Weights of a small GPT-style language model, trained from scratch on English Wikipedia: MLP 512 SwiGLU.
MLP neurons of a small language model. Each row is named by its layer, matrix (gate and up: input weights) and neuron, and shows model dimensions 48-175. Each number is 128 + 24 x the weight over its row's rms, rounded and kept within 0 to 255. Numbers have three digits each. A neuron's up and down rows have the sign that makes its largest values positive.
After each neuron's rows, "fires on" lists the tokens most often at its 100 highest values on Wikipedia text that the model never trained on.

L5.gate170:107141135110103141115103132126143139129139097170150108152171169126094138115079168105124096143116134140135108138075102140150134154176105144183117086068126184138090130147147106115100097116146111120097153171104124143147123111158128158125148118094137092056132122159166131120124103138120139146146109130119136121131102124126104124163158095112133147128111114106100127147066129134160153116144
L5.up170:128111094107085109106098120108173112158116137098135120139130093112140125086154079120097159100110135151159155144135123142105171133121118175151147110124084149120103174163105161136128084120123185152126115140113130106168132114148090151162132156136094143104133151100099101165151126108103156137164107168129143171156104152143119130119141180141146125140110144110140097128116119095163130095166
fires on: " ", "1", "0", "8", "rich", "7"

L4.gate463:126163084121127150131118106094135119115134159149117136107137130147085153111146131128132137134060149122124196124106130110121162154142103131167118137135165182122121117097110116110100137125098127127157175124097154123118120154170154139107147119095140130148130124129075112075129124114136109129139171124155103140100158124117121126120151106113172114113161104144141084139146116111119154125125
L4.up463:125111132163143122140155110131125114147107097110145129103124131131134132149129163067098123169113115138079112146132134151099124124082114113108128157114130164131112100120152123139158133118084102120111136118123112137098080144143156092143092156096091166189171129149096117110122156141112160072148177144118156149113099161119106103117161129127135112148091115114080135140114161116164124119106
fires on: " ", "it", "t", "n", "et", "e"

L5.gate227:122141129149133132140107150148130091175091106136115096107156162128104096111111137140109122166091141142116170123107071123154139120152150116120157134154084195136146118128159169141106131140087093132117146118132141114115090104117159083147149075154126132109106149108103149101089087118127102086116116117135100152102129090107160099144155090124153115125103130091121159122138169065137170151148
L5.up227:167122130153129118169125093134117132139100130151119087186116073112112109107068154149113124131145139128111139127104110142154145115127176124118130171119135145135153139134169161166092131123120144078103176104113130101138084148124165081103172119128117121138129161114147068096111116111137088117134129126122126100087119105095087122139099160114119079138133126092132124126167113123171160201113
fires on: "\n"

L5.gate150:120096149154117126138179122136125158158112151142144134094153153146111107126178104127149116154146133150085119120141125132126134116091139149107104135104106147130156090167124091142132074134150122107111134133131085148139107150125135130112142113138084129099192128147091144143153167126153162125159092129149162155110123157096108167109161112144130052107134092131095156112081182100125137142135
L5.up150:120119168142147142116132116147114150127150164141131136109141151141116107137138137104091150097116133087122102098130144168117142116146150128133092162116149115152081126128122129132089110117159097105130193122131116182111094120194129151144124140129126149070158153143127136150126120208131165105103155080121145136133178097109130147097126129131114078121140110119129137171156138095115161162155
fires on: "9", " Player", "ment", "8", "ade", " Year"

L5.gate434:166150153145120105152097111134144144125132175170153138145100154126128130149109136112133152115138152131146123142139104168176144106133148109111114123169121147141142123114137170125105122097101111096150204048096114171155136092118146092122088109122139171154132121145093101110118100136127152112130117107129177150138132131117133117132155136113112136100148121118175094149128142125126131130088
L5.up434:061120153130137134146116135166155108078074122127129153139159150125120176126095159119147118135181116167109094100135137102158164122146109138104144128108127158079117150124163151116135128164143105080089119119135099097095089094139121083134148129128129114095112182123163141122138127121142148129126100112118105158107088143113114133102116134153111156156135162157126145096148186144152133172117
fires on: "\n", "x", ":"

L4.gate409:129147178110108119120113138096141136131139099131088096129142101146140151156128117116117135143134151136131111120126104134102156144154152129149064142149154118105147134182107157158165098137138091101125165111145097108099133156139181086135105110148137148120147116116122115101101122074173148118131147109129131105137128104170166143110130112120113125097120157109126107131136108126126160115127
L4.up409:161104121137132114178136094161142127125123207140140155073165098151122153107133162128136114087117134122120105094112176135136133105110120105144122128148152093139114125148104129114074114141099121151116173153126119162087155162131141071110097102137123085070129125138143152158167132134131095092091125126111120164164138143101152117133109118124133118144141114127132159110102131177167119126108
fires on: " l"

L4.gate50:139193192133186156117134150111163122103142130126131120128141110183090151124137150143129164133127145110108084114120156098144150128144154112151100116151161126121141134147093073137092112093119142098152166127107121156143132163106161127117141096146148087134096090088130100083102132101144106107101171097122136146125116138164129173093121137161137153142138083140118107106125130161099121128067
L4.up50:121122151156107109184093102114110133113161126103093099141131097135129140120159149102089164073150146154149110136087153139093149137133139105108145105068154118142128104192119119115126055111175102096122136083081157119130169117095161135124091120122116119141128126137124140117115132143147122108078148146141147120119140126139151127154138124138102122114121143146123113148122130149100179097132
fires on: " l"

L5.gate426:159136117125107160099152131123128128181129153132135156143111118117120118220124145108083150138139128104121074146113093114111114150158168141139147174134110164115155102122125125152098129122123114076110134079133147117086101122103111109130111123115130147145147129123124115065121118113141149132152165125122143117116135125152142068115130150133135087133178096114112121162123099123123135133118
L5.up426:141115067115134130117157136140100133112145147126117130133123127116121162127115138136117115147136094133065149112154125099111137097064139111092137161105143162081132130075129111127140156133126100088095148138146137128110106155093146089088145137134149137137126148111120133142097131141134135117137158108115116112138111079128166163152086123113157133143147136109138141149095148135145113176096
fires on: "\n", "ew"

L5.gate272:154126085114085101120116103122197113126148102161135157159148133156123103140097104139125116151105131118102093121119153121127190133138140142140147080129124112126136127100147137127119132092159107112128094145119152167143086132126111126121156128131174134097157151140105098105104091138133136114131158096124119184139114124130116174083144158131101075167163109124145124111146116165197118111109
L5.up272:170105123046089092122110170116126122094119089133090086114149113136149119123141125115125135131114139142143127131144133161100120110167146138140170135110095150147071136088150178108104104139087115100136133151131172145116127101145131137111127142137137130142132127141096081126108084110118111141131140122162118125160190090116138116079109131098131128101167107135116142091103093109151142162127
fires on: "1", "9", "0", "8"

L4.gate477:101170092104161105145128087162132133118106150142103149123129113173132150085141120128141123120157117120096097096123066103107139123136146110097129115134108099128129082128141112151133156151088137135155136118155154168143112122126168088140130103109169092171133130134102089108085149167119148104082154149163135122150120123178124161105151135132158125151146149118126051144124121145142143110145
L4.up477:105130109126148127112111125140205090157150158160102127101145084106099162149136111122135119112116129131101151142092138126160125106132143139140095166149131138128153146108085133106135090133129111135144110124161112151140111066141101094109139154121104161133105130130159125097122155155145146149165138141144114146128144142132133158077167137138171145128157134177170115160127128117096178159123
fires on: "th", "9", "ast", "ymn", "S"